Weights of a small transformer language model.
Training: a variant of Muon for these matrices, 187M tokens, 5704 steps.
MLP neurons of a small language model. Each row is named by its layer, matrix (down: output weights) and neuron, and shows model dimensions 0-191. Each number is 500 + 50 x the weight over its row's rms, rounded and kept within 0 to 999. Numbers have three digits each. A neuron's up and down rows have the sign that makes its largest values positive.
A block is one neuron, or neurons of one layer that tend to fire together. After each block is what it responds to, as a language model described it from the Wikipedia text at the highest values.

L4.down16:594555555516428451527513492456569474504570511543471536528473521574656541565537544453473477589578492502435445559477548408459479496555524496520450424478481515524527475417519486516502395422424453488568532426479466495517429548561455551370522546517503508448477552406462516449479443485512402474564548526436476537512526480543460450501377487514368484545543467439427477483479514547481523561442437483477596470525510473531457492550505544505580431494492559464483385444438548438440514500508461441450467454539542448448512518464435514486413446517492493544481551415482497447493579574479558600
L4.down76:528535514531543469539474464550510570488415471581565606577493542561572467436412530374533494557460577485583504534547515510461536518420511486543469481556475463547504437481470468560499513545518504559407541445525428452556415468525503516464467482575487456451485553472430394503460433492501446470533560509489575466436503580504459415447444535479521509392508438527548533473464489490470501492403578443529531572562493514409483500441483433454489519383509520432502543477415503522465518439458612549539514421491512483498514379430381408462459596491484448524432587521485560514482542526454528511
L4.down79:518459584537530466469545432503504550534419510549527503486511468598469447481431487548439533519541485521485520616453479451543442597560503509487426504481503549498544521487545503516451567609414436476413569496544481456521433401441550508408548478477539507457553506503473470474539491513469549546529405446366459465479577619497499447564457578530543517491500449514446551402488434431558504617511519480448600458512396584496486447564458545557521581539556458484462501548516552504558473553534512500509481439434448404503489458557645519556543562556536564523455487497455489529528533544512479448
L4.down91:492518455508501457514419471446567532550468538532436486541518596581551521525522476624594543486530476568508392473511485458511653453487507517460519491418479450481493499531487523590460530522529430439415445418483534542558587523527465496507510526491461446546468454467394410422552465514563512447517440495477480542523502554485515582389486522455448487499513453529584490567422485520653498466569497521378477487441483498386518478426564560492572504416456490468518461516523435470477544520496585542571520496597522558499490558495526452514506469456512533491474398394510578543462580507503466527
L4.down155:504502574515481499463583502496468453512471456526541547510560505538491476489492481555571460479482442555498414515482512595501507585534503499496485461488566483433595553494480541531451363407362567513515468524527464525470515548537427486498516415577539544472491592536472555481464446463578449498553544514498564488576527467539555505498543438486555466467463549622476423474544431569476475405480531487466524512516483579412510427522392584457471402550546566452506520506473510478431589481502574437445519613501493487487588493523601556557610541511622563464445490465544496519558445523574508508
L4.down175:569504499544477516530477569509515535602442498444482458502471532443564403448566495542446494584530524545534473468430514567536534516516522385427590555497438565466572490588514406505567516497522532560544563526550572470499484518451477524462412515556506523481495517544534481411567437471478541501485469459462547475612501504463504574455429562425381469458429436524525477420523483511491500503429470506530560515442421491493467571430448534547532500484450496428470512448514422464548491611453504474406503545391385389571558475586526523476456511555528510547537565506494467528550494513406544386
L4.down200:507519505487472375533513514464471473508459439552457522565498509520520488611515487431521448505474576399539519456501466553466427623452516503446426487478457464472549493424491520509516502412483491490519503509599455514498402516515581490536518548534513551434431480456528456461454559539547474404410431570421572419489432503474497382523537545546564570535459479433417468507552474549432456530445386552484501453422494526508510514521424510494458577545523413475548505363557447434483485519430488513511450536456448457563455436564513566569391436447489544487617504481454577518480510549508505463
L4.down232:487543603507507557539494394448539448511437562501446539497571525453596488458533561500473472465495534511457592562447513506499562485543517574445536486474517573514463469489561412503497472399481461535439470567472511561463434526498432517576472455556464492510546476450454525443539425412491492446474629528438559447440501517556497603498555465474463535496416555501459459462389527452471496481474546486549496516499490666482485408426506568453467452542513485495401467524531533422474584450580509506452513436587458523456419444439445488536507485512575513402581587495532416454578465520482551515
L4.down331:557571443481471544436575468477423555521472478499551534428381531522518514548421471515498396686544503532501580489493573482502552534415525492505509339443411605500516526475473596577499437478480505540508485478521470530557546488582505543507543533479431572429526450405525419510539543575554513526524522534513513583505536568496524521563500512509404462534492549496542545569546522517451485568439468469506494557532508491499491476482484480494563527435510437489464399414508507514593507609504554523567476513459517453493492454547534468457517482578467392513507553604563580542421495538517552517
L4.down369:524516480532488563500596487492555508408529437509470468464579507538504584461444456481510652579409475557378535504400504443540460430535522452391439427490525440579511556513476443541521494491475490507451504477491525467621565450478471420411500490430483519579493453461470432589491502466594480471531542519556496404490479589467479514444393443421493513449481480591573447462531451546476450531516465495495455520576521508545456483505496516478504456499457552465525541406537473457503452504483510476535516586487465489451566485517459473544501485461692628447506509495525470470549477513523518411
L4.down370:526483551507547616488404522462523473455514518452637520483509523530548361352476471545522479515527551453493558501449545441503471501548483564495520448561433496480510438476455486426513564534500421582473544499464547476452555533543508538509548523596548506526454549609469480533546550514465497492464523464525445527557570551563449446514544571574467561457483484487551527553494511428557458447496371535536555557604446469420474458515444550456467489596560484477628530454482544492439496510454532412580559499516441509514503520455569536461512505536464532583604499483531631467548460436525522462
L4.down375:435485548490484549482443525548477526527549455574541555449458480504413537523453427453456460367445505472576513538481408486461472479478482526465508454584548556458540563528507418467480553508485522563573513436449472595478535534530495498489439542441555515498496528621408458506411476533526497498484500447455524482523422586462529493467454529536495457414576473556448524526503471494538487454503510591597481466509616561480432548605587553460532555588470478488569446505502599508563465555517449583506457536561486456614407593493587509511554446398435444493399515498431514495508455489437506514
L4.down386:596452527448425470477577493554389548509535511505540417455466523451547512584480479473493527506495486464406516430440507507483503499455515468489566449513417486453538509494461561558585442371546511504454566465528464491473489567498516453559526564509458497509547456539513489576616528464601443533530548466419470580625525398586401494497494437584525599519575610560543543502460431434510506500515473554538448487531470494465597533602506498484508512479554581520498527372518516451431540533516521485468591488501465446483448426535470504574518458458500528572521502560527431527552461560424556484
L4.down436:552470450562417497446475486426419494570472425471521422457518497506472528517428530477478489443529436529441482464444504546484528471487515538437490538537488449486464550414597559554561481520492560456402534559443582564501526498523451545456508401458479452525422444450522549651514537470496550482597489439459436519528468462506589550507488498469368443460444407582409589430540554448455544438469525460561499397536495513468528567524513501449545513558510450517540486410437417482425473481495404509461437540548438528551529532504558470425472554552384477534481488522583528480441479554532505453
L4.down450:496489435637412571470539481478594468517489452546540551482592482438578470505516541591572567562506518480482415570497611474638504494469518496508527531511516541444421491466513501487511481587427422478559451475495485495504454387522447417543524435506548456496526530462487466406572522523460474473501540520491516492630533502478497474538544432619452567454525432506479542505499505509506579539475552413495554481453570507478471554504626518495543491536549415487531533451476426583444504516478567456472443429531508587446488525535481477434474519510536466589556545477529607459607425482548481551
L4.down457:441484567523517457483552548506422563485425409464439495409446602487476447531458519442466482447492518548446520501495526496503482492587424490511529479514465565496427463507462431468549545556519450461565469517559518554494476503517417450488539518410426617501553509487581504529465453403551584451442452528458462515433518423415531470444505603545507541501520556590514479504520436524597440482467611560458530411539508499487513496500586537592460381454489579490505494458572570538529563535572521590459450645531595537547520471571507465500515485512568547464521508439516463434480453433442494496
Description: Closing == or === markers of Wikipedia section and subsection headings, such as ===Film===, ==Career==; also sometimes inside multi-word names.

L2.down445:449440518455467429519564415548470447512462494572509576498580452464520570500555554450586490392500519508549481450482564542532459445481535530440516512501482456467605505491455526482590568386494505463533444521603488496435536508490504514474473489491461532400453487515552381478470447431517504622593585443549542492497532448469440519495459580486485445461555541458511476541525496552463484446440512475476444534509444541478418474523481498485434442546618458565437513453479545439528423451503507462424401544554443451537574459412486491534473578446579546486481509517538430422463370548576441459
Description: Closing == or === after wiki section titles and the line break ending a title or short description, e.g. ==Biography==, === 2013 ===.

L2.down475:522483482502486410444513446538492479445490527464533511537501638495634548597458584573447589486533474475543523417427496534463443495575497498453491497468591553506537479524597464406600572511494554573433504476519452511483452453535540437525556558445518544501489387574530430435467466539448550425564501551449496481426478619528489465450490504490575456536561564465555544582541451499514484465582493467429441462522496591510516498541505464412495505579465566542518512446550522466528457463593526545454481501430368461504436538548523518533506582440483573449485492500501576521517463559500470421
Description: Final inflectional piece completing a word split into tokens, mostly verb endings after a subject, e.g. not-es, incorpor-ates, asser-ts, schol-ars.

L2.down421:461505476366535568480552556517478420518451560527484472519416513501541529568457517510464545510479460490505474479404596569473462478470400582435378476429506553505630564477527492475567423460456498402449548486506480552482473579548509478477496504552384518554484524466525456500559438522473438432483450553442539484513603508412461573546494513486523514447380551432413530518578539493497500611581511504513525482580527482468412531588446399537484518466549542488573534516516470465591455540514457378551476466581480536493547479501506534501473508527518424482464408560442548449470506482509522499
Description: Tokens right after was, is, has, had, can or to, before the main verb: be, been, also, commonly, currently, not, adverb endings like -ully.

L4.down5:409445595509534535569470552494451491497572466510547424498448541493496530476475558433476522487446606421527467514523491477521550481493521462460437451492430587529509475547463504586403504508603483539421461489531497432529465518458460458528404434531424573477528467472522534562560409547532497578474539489577468480591539490563484497547559485485505584412522492435491487426460542420519562551476446439620425533543477577549565467527499480499484463473606396523479569566495429493518482446455447494473488514494592550395555541556479581471386469413496460580510500434529479445482448492510524402
L4.down25:504441542515452567540476463383453459549495509544494435548575477487488470540492496458590410469496561559539467478532494442515571585448485623534439603415407506542429473429460498477532434428572444504467583486484525541488412492406581530377518421534476464561540557537533549495536493519522487471487499428544471528571466445522480468464471489515534528516364487470478557448559545522425389402504464454415465569438568533487513391554551481477534427407501462522535501589511513483405442465532520542520433532497494472532429544441442536537500535519441489425496529490471464461458526545471521553
L4.down26:541521622523437550508494523518460553439564483432465556479482450489545509487541467589493515591446510497481467559502450570490489528490472524518521572453485473504588434466498507450461539427480435509466498528525505526437474529445544530559564561550545505444464513567437402460542413490418645557529529569577499459460407550413492455561426593514466392501572465517524455501500559483481505619472450451502460407482455546501523498474580518490420541594430487474539443426581420414456460538407434470403505446556457428540443449445489507477471471439459519461574443490526472445493485514467540550
L4.down37:572506431478492429533550510451544443474490481451543420551489452492486455498477478550567486485551527535489460521500482454464537457479506433464512593528533442527507493552532585532475533378535414441354576486560496498505510555504508499514588516526365526509535457601421546508482465498457451516556567544468513399450602588468450533532471533505541407468535538422620484555527524443578531457548617511474447536584485406457503442500495395450476452448501522492391524453452466462540505452510534484595511534488440562498489485520479543589461464504550491571518515589466519459486505400558529414
L4.down86:577457398486490571505477564516468504459426508483521456524464556478594507404589463514558510433505482549519431534526523565541584558494520508513615533568403454482526500606480626518452581508514443413539455536522525465517553545518511515505534525453464455526537567451500553497469483513487510484505510487431462487467382552474553508458405438527614447572480522518572511527472452535514405453579562438568451567502489393470451543458509553473535567455397551521403507538447540487453507428519514543475495526542579456488425533482523411478544495486458451458472529407522470514483493386579603483
L4.down110:447498621400462558494468471469520640461599422494551559614522520468522530578462463438583541468491455502588476498500508461492575477556511453489532488538538467636499496486436599466499461431465539394558430562507503542488529563485565535499538507517476461474561508477570567515500574563446471534540526484450535468509517494498421590499520444440528523579531498498436433551445533483472484499593464548571491423494504564548534524481496368550498482534561502436474503565478581544416461531418463496538518471549466384453512504478531491458515479568556555497465480505466528399409558474547553412
L4.down127:477483595491438471457479467496461549513498478610533534456424492557538542556474525550600479552435490477541530492499476504520380545584592501409517553440491569543544530485469515585552439525408426572490513525498502549492524624550571481513492605441542495403518475560594550523524443460511503475458584446511500421497620570541530506500358542445525455447535531553634475501469532582513504498447471491448462485493443497495483459477507614534485635403567450530440504504445516461512473556492479522544501489546439469506499471458564458562492558455493585486499467486468541566536516430530504447
L4.down150:455454481547465544521494513405531563494458594499571547574476437580575550501479417439534480489543503422490408514447452476466526414514483502474477448475508506487482457411522572429510365531509541463469484492564472575422564581576489442464450493375529477425414521468480558568559470464433495484516469464526438443512526472483582446474506547553445498482508566551549518404438535529538470588523453521501467501529407560527455493550494452536536549613465486486473480416492428535430560499480635416571489506613536468535468500426484439506558454484479509422409428414515537482487485484496538477
L4.down158:574470531504381474519392481491483498477498561537465542514452454513493511466515413631542451427424515509544540463479433480518527551498444440484523567487493501609527475499602510469595524520489553572579512476563498414543468510467500562560590485537510523551525501492473394550540562553548470526439494465418489468595468505536411431421556431437471445439503506506507564531600499483484422470413435523502464522475487391560486535467416491485602445520502584528401507467492460467486563510541440507426446616441486555504465556464539488579530513473505510398561561512496520535525455418498487415
L4.down207:473456463506512463468498539481455471537363444495476549490513487411429449506448642545517493568583521420498484440605442488568496565456600519482501457488491461603533513465484502448446543468529483461382453556468474450465554461541519517549458484453439546525502506557465500487512543512391581434472561533510508530474411422468502453461477590527512501473435603468490523469431524429557445444497548509622521623487444513455423500501409450485521479471529531495555541570478530439500446500451452542418513547478495441458444522468504555521443498530468547537553445548440559409560541626560548467
L4.down288:406505517495472549564587501528528467542514504480566467439469442416526440478507578469393472395449591481360501484516500479502488421482638527505511625513567539484549440472510465486549548586523451584532518552463554548460464600442552493425503490597371507465470503472522390510467521467487531538516433470518534538555445463498532484591524593555486448551494445542540467516458539584480528529485506496469440444590456532516489460511492581451417431445575529488456437404525534407488526490505414504520497482490453447521510524539503503520502460484540560415511581462450529436570518535540586492
L4.down300:496499347478511426502518428480518522564513465504534508471529601434443426521457562437502483461589539480520528513414517473470491482386468491486546511497458439501575511518563443535535560494495446468527495474522472467547483441439483506438483449411517547548422569433448576535476449537509566446417568544484427454468452535551505473469491549438437471518509454491545516484467568479605572480468530564524505498511520496540500401384567466389484393576454496521410577513495525508493493549438550470442466454473457545403455516489478523599562499584490553526573514564519389473585476619476496424
L4.down349:580503466421541443550484452493474508592493477506535407496531591459445508540447501507477490400454518453506499423566491563545435465569490551485438469513499438484495529526571540511584499426513449437555631499478387592535441485562470479559512578575496542541467429509442508478484472496577404504400487458525516461534460408499481422429458522439424502580562468598529469536490539529489546505452459421515562484550443411533561475556531449435478439518559528499607482538508451570503486551510485501485569565531487484569421518544445496533463406529506507526555467537442417394438505589563476453
L4.down464:534419502487533462525475533423455389500524381487383572444468590544471501508450510466436460523557598482516535537551444589438441467446489588480561507532522491543485353509512487544539532422439531492567556484508541424517485535484526439536497503491388562507543475408536420449572413430474535514631472437508499474523398482429516487503492563544498406455480525551483483490504583499492543526447473485456478554499425428477508510516476533547577493487486463494457537494481554473545511565449529561498509526461480556505491457561530549460535581516491446499449387410487489389572380489539566531
L4.down479:375552435460518543605519499520487522532424546414452432487444443510450550446445475422536483444539603523587507508563484504493505513371527470528441481522606546486484507500469563457495531581527472506377456603510521577563436478479486496519480490508521509562481503467549469575549537452434449525519509480496363623548462446491506516500590494548528498577458484414452523455544516497479598511540491466571530515459470537526459474464548573461511450476540389563462499489535514514464620502599497514539460520582541451448529528451485513403491500494470481577502462471435582567439579476597518509
L4.down485:530422451471480544497537553465491381492521476539515538473571543442566457523452501543582514548518512581514504505422508493503527560396548504470526430579523510540532493551463569482628534471425493526574514490464515575582496451577474532455431521581395461560544508407483516504558534552549517392432541408543539510420466469510393566547592567481480539443432453412508456498560548579539466557545481413509526438478648549464509470551529483517561515566458512516555473570511458566416500505450419453536435515454481552440539488446513512463467506503490520522622527517495470472530502547556439538
Description: Adverbs and adverb suffixes (-ly, -ically) right after is/was/has or mid-clause, e.g. commonly, poorly, often, also; sometimes header words like career.

L4.down13:460600361432433490528486512418434458519482493631567553548487489436510533554566530412490560539476478491438444455521535477585484574386458530491498524440537534504545494520465578504519481522418591508466436461510488560396453448429471442515496530475518541530464497441405542449554497488430480497473509577461493505479478496530505492540516448432556557509473435394508434427499412451517493534478480482539546584500632495538422485492394435511513401501465504514407464461585481562531422487557458505467469429547541552539443503486493439600470499574532517501461516538548495519535549532505399414
L4.down22:535411507458495528415449479563430584505489403489516473510479496484481541473565505549478500506457500501441548516590496623480495568489399551372603521459403517478495483426468566434495516509439496382511494518549547468460445514458485452569585553475484563474504485508443453457411519624497549495512455503534541528506589452582448539570509448584471497531476497380530518471596554464472535543496541525526503518539527433458568511421533496512430544555551514529498619514447497468458563451482471589476512458447494469581563508540495480464535595509510493416448604516529400533475520517497618520
L4.down29:517508437542569506429528388467517505524512465450491479533501488541530523513519508417569548542362481360566519457511442498485531469447463502459517472540478518488521572523520574490408532519468513420476422525505471524472487448477468497567506561513612458522593506440484453593457483621468510502588537530566585589535474511470499500522604510598415494520494459512510438570562512567538447523547605513562489490526480530464568528496528508568514559571532522570510420523440488433574425539528447537471447453534549407610480493567423512511422437550497497482446488467470508456541454517547560639
L4.down61:409506465494538479409401442557506449525439472468549570468466560457527496513391589523474521530508517402497494505557507575521481471406401437569523520513497535497535520443474502442525430575570512510536604562424494457539344497501479546513391467451449476394532520515498517537603419495459459485514395509486498484533520450426580553436411507436446471491538434527486478522439524574570591468562527463527530458551531531495414534543551498467490505500443486539450591540497485501521520463516524530501548532456495463460570495515506484628539385478516441493436475491539536413579468560459437557
L4.down83:526465455516518575522600532512535487545524594460472549550541513383521501483526557518517417497520479507470564489487584447585568497491567589511556474463513544460560520556482515428601433431449467419478560477543478445488406547525501561488487516470412511591543459510569569481519549495507471536465541474542566341477505493511557499488572395510564586448494459510545482505502545588469573507456564465439436557377537507486481532510477557416497479550476486461539571549513490371546446470468579414490541527513456512444462521481520497497392609542511501492550545458483372453503504558463512466
L4.down146:516557530494620524549486507530552506529460537482516505475526547533434488516502445444407575505614452496466550525466578423518505516516557584518475469487520476624454589573481476448460532509520480558583561479466518503482500516515545561476536464470509573465570592443514486551462501556401476436500445486490509424456440517536572546449523434435560558510482513541572456406510517482506517492482460610453397475406533511428510628454555379502530439533511526488511499580514411566499584566463579421470576529422469470541508426514484499575471492559412443473563485463414545479472425479470496435
L4.down165:529503540417557526484583517466526570528552563422449527551485465504543544512528512481508579541538455441473527503522436534570549515559527522556513526483504438518420481433556410521488464481559413560462502385514410465434493574463532529534522432511433469554527503479537504454430424501511512547613450475577488506511480550470487567429513570553436433457463517487573566544466476565510480440453503427450474431510486587457516559448460479422433509478481457402548504482392571516399436493489509434523561487483439446529533515509394554499385515540416380564490546460378541430506562475465551514
L4.down216:485548568497466465407533532375503495448609477516523495610550491527568553581494428473506403533475469547577479616499559543450473532511537538495539458416599435544505477405551443515464495499533474522511557512509484574586447389530482516527603574511431508600523512497549497458449509452504552607434433436579522503431469503524466447556466478461538542514528534498538506501520520509501529531503426451442553551492392520462459532502435509425430511509506485587579453556528503482464521531571529535581483458563546571572524450500586475516439549553486471517479572575483508627544491449488541583
L4.down244:508555495439508548517628548557555531572482496446441499510487589496559534502490566584511501424404517492605511412467562532405501574492442478569353502446457502460590534473557417589524519461482477537492496508516454465541445462486573528531540531445487415490453566549524591438482494454537476555543594524422522552552526535478463475396534457470554539430584493475538516526513486461532531502501523480441478488408537435571485589402445477447543479408523657459520521567545556528475525478499434490549540470515469595520515490541552559523475519463521491434487490561443502581448489522493555435
L4.down275:455401528547598521547535515482581410493464543557575508616474523455431514481473531467468518502493524530557464428562466453516515462576444493527493421400520530490610592413424495500550560503534466510575568516512414541493506465566507497469516479497506524564493546482534532513478481595453490556486544484550500488361469523490600463527504553495576411498446507636617478478455514492564451594524551605544524432400550512447486512409443494473560481472401488502539488553528380496471520470533506563582554487530477484447559463502540493465447505471430589469544485573429522482542476506516489536
L4.down309:433464457466532421538527542559475456582464525471436442502534473534523565501523429413573521447474401437522486423469609417498523464507575449552450552532462413471488509444525497526495546516611506427452506480523458456428492443498550441545441491369541443500430522555460499440496529469436433547520577544440439560467439482473462517435471520486439513518447474502542448494500592488588593394514485435497556522503418422586481503480507374377433499459550490459487484536464486457484466433490479404544407583503543494463542465502522533549502499500487486444554481476548547429566468581515409505
L4.down315:494542473446505484548557520565443525568471485525415467532495546508508500547419516553397539420482529421469534528454540581622478444349570446419448483454455474548444421477498522504513496519441425395493552496496452483380522479511552525539475508455431499545423533507523512455515530411449570551495447521471449394517486507457391573491536494515470455483522480501533446526468544514468572485549553593596500503547536484544452572547404381540464448505420502464544482499522496478503489469491405472521535496530552466481492459582571428497524432474396546512519455496475422502464461560415534624
L4.down368:528467532605499484377497580438464528483533524439560493504532445543521461432458501429460455573443536538481499525558622512409446552509623550531513495500511531518410483522450528483389484615577564436472432554417568544568432408494473512433520560412479495466522544435468523483542522508545489482430500487492471531501456568549559478521532467551532458476472486452561556429521433464535494493478588560408532478449471482479629408432565498537588467571501482560461503492483379451526571496493541505445530517499544511521533564520491538386445544499492479559511545520502508620490518440514450465
L4.down376:534499416456536493547504405401488549465482500477504394495438631516558461467462496478534496531457380565472609508475588582458493395436504468437462530482430509411485514529511488397535538396514489612575435482560513475505456536513517563481470554624409503432545585497530533473588459593514487500437506423452526407441543530569473479487427565467471490502459502520501430484564527499490471519446489533473508455586530522483554636477558488442483571550528498527416533570495572413501488476520487442460452517578456549495599480488472485531521486469527458509526505488494483493519461556458571448
L4.down400:474535513442426450551532489499443400445545506479375544481512548535509508389505506502553523404548444532517501536500465553420405446471556491539459434539509459549479456528573522462524525406510422541544443515450613573554502479419538509495441488489535439491463546520590488473521503468613556548581490495491556499503532544584553419496424523509451478484537532530438590492519578489542538547404469484389583451552504476495557574545460502559535443599520470463515468403538461485516556451550516557475541584475473584556517530503503465485497455499498475572600525512574555610435482551487501390
L4.down481:468448505506534422506542513491459454429519488526531464532544523545555472386558505443506551575516473411574528524548375426497587427437513518442499484535473483523551460536398481533508561571534594443474451510439502470488515524470466561438531584514506464543545494404470539553490466455450419516532509512484542520467502526439364490518512511422485492471525477487458513570529437510573481413576498573466422476562504570462477431440521515548498480443488456528411455451479557435536438451547427464536529505500460462496592570480401426502430445500594457419450485526487562651511485592439438565
Description: Final pieces of split verbs, usually inflections like -ing, -ed, -s, just before an object or preposition, e.g. attempt-ing, off-ers, purs-ued.

L5.down5:469491380475497446398490452547426467471444580506496498525545509532451478523510574474490493459502461613447457480450477550421516475525483542535499501495489485510433476407448557528445511497437499473447622406599532413538527442473490502540475502488473474551502438431572475524466503567514586521502458433489518538453507482533488411509487494563525538546428497484447469425549380578499434489504500375564481435627558493501459510470491458547543522474490499529481466398552451488576528455437512530593514603496469535431525644489471591515450530457562474416517557523492484386550550531510560577
L5.down56:486590497465483553536501470609497542547512504442514476511423527519509531442420500581558568599475518493562490508499485474532457516467451413486433524524489453416489506449476462501620564512520502484520473494497498459484503505530465546565549461351492392460567466570478473502463441477441446460503484541532522565477427521462382512570497518520530419428597504494580429519467606529550506549548447598490444449451441577625524454535523501530531418531522439474573488496511481548521479437595467441629497403500391528589505452523567432515409472491421526455485512523525548523557475492473502491
L5.down345:536403452487497442524485512537517441514436462556578461506465586475484473510435506485501540491466537576447493507461439579471564497501542571468490565587402448467474512571453447541471598418513567480466475535449397496523487498537481488505514567529514445524443545552533349436379475537504467534473394479464518417402480537413534472531515519534492538551474540433573571444560517503406446555612444516502506418375580509372544481490495421571455523501528477509502493529519445570570515584534578422483555486451453445478528526478564523568469484435498446486555505562503540488503473563501489511
L5.down467:518520555520538429555490525512514472400479485540603603568475529542581567597524542450516518402518546533464454569499481547426590504540456462536463486406492511523455374410468486453458459528488594464437551504547483558483466531551462510561569577476570551462480567461557557436568524447604566503456500419519431478475445524420494514511495504459509559563511519562562455376563539566535468514471523489468445506458468499564548412503490434565441423484539478507459443530473450497565400510490380433439522502483401530443539413528532505564475537517479594475523479549488493513427455528480511507
Description: Participles, adverbs and adjectives, or their word pieces, right after is/was/are/were, such as prepared, still, covered, established, eligible.

L5.down18:509516360478443444535452510495517505453460488619468552493551497419452476507519521561439526462549466380492474463506533477491512495523521382524448492464521441443587457481506524596501513518595595458492482493599531503503452400509551520535467504410539529478467587576442519490460513453594427513364543476459529484435558525568516540571517484483506463583517539527434495432514496492388443417520541494535538480477524492538507538629408495520502478590545501484476577464569485422507528491455476459531425467561545550537540550498363459508440512444484484556503507495564496477509520474584539374
L5.down211:403451504459462495493432491538511447415479512506467486551540485492538494514549593502453516420480482549529514529612571416526546551460524499553428460398428569492542529488573480480475509542475457512504477537505567395538477421505590387494450474472447441582564503473545499426452522456505466509531509503479397546446556567478435411544479535513552512479513484380455437577463463526483613501444482532461545507541538538429550485477539426519484465489534606525478559556615501520462381478598486524511574499528535457536520541563524498559581564489393543450471451574580478504489559554401505508
L5.down252:604547523604543449437493513519483537446498552510559450460497482469539549441496536573388563439537581444463464458495494487508547501459464501474478590505420477453459564480413508518526590524502426562538517499542508488567437516517496453464467435347549464551455568534521550511471376510452511478445428574517452507583459510519575553435466449436536493519456540427419543497464441462485503514412560517535582517536551544477470494569465546505515482570547414476445562458478413451534567506539512578494520503549612509439437491554481510518473491452506425564434416626487457441488528561533554423
L5.down385:456522570483431466419497543552549430407470488493594481505482489480440490492423424555412500380495510473445508471596536518483527577419579513541367589436508568503581531471503501558535457567485487475620594506443502490590479502538461443482445522474526464465421505517405418464483492522485528541538478499398514444534422580434401498552576533432542494488518497509494385522463460543531458517513539463420549474488555502490507502534488520495459421510498488457578597434440519482460395406531466527532527502487456454428439498499526480605562482497541496543515520548546455449573443528525492414
Description: Verbs of saying or finding, often the final word piece, that introduce a clause or quote (stated, noted, stating, announced, realized), plus other verb-ending pieces (manage, handle).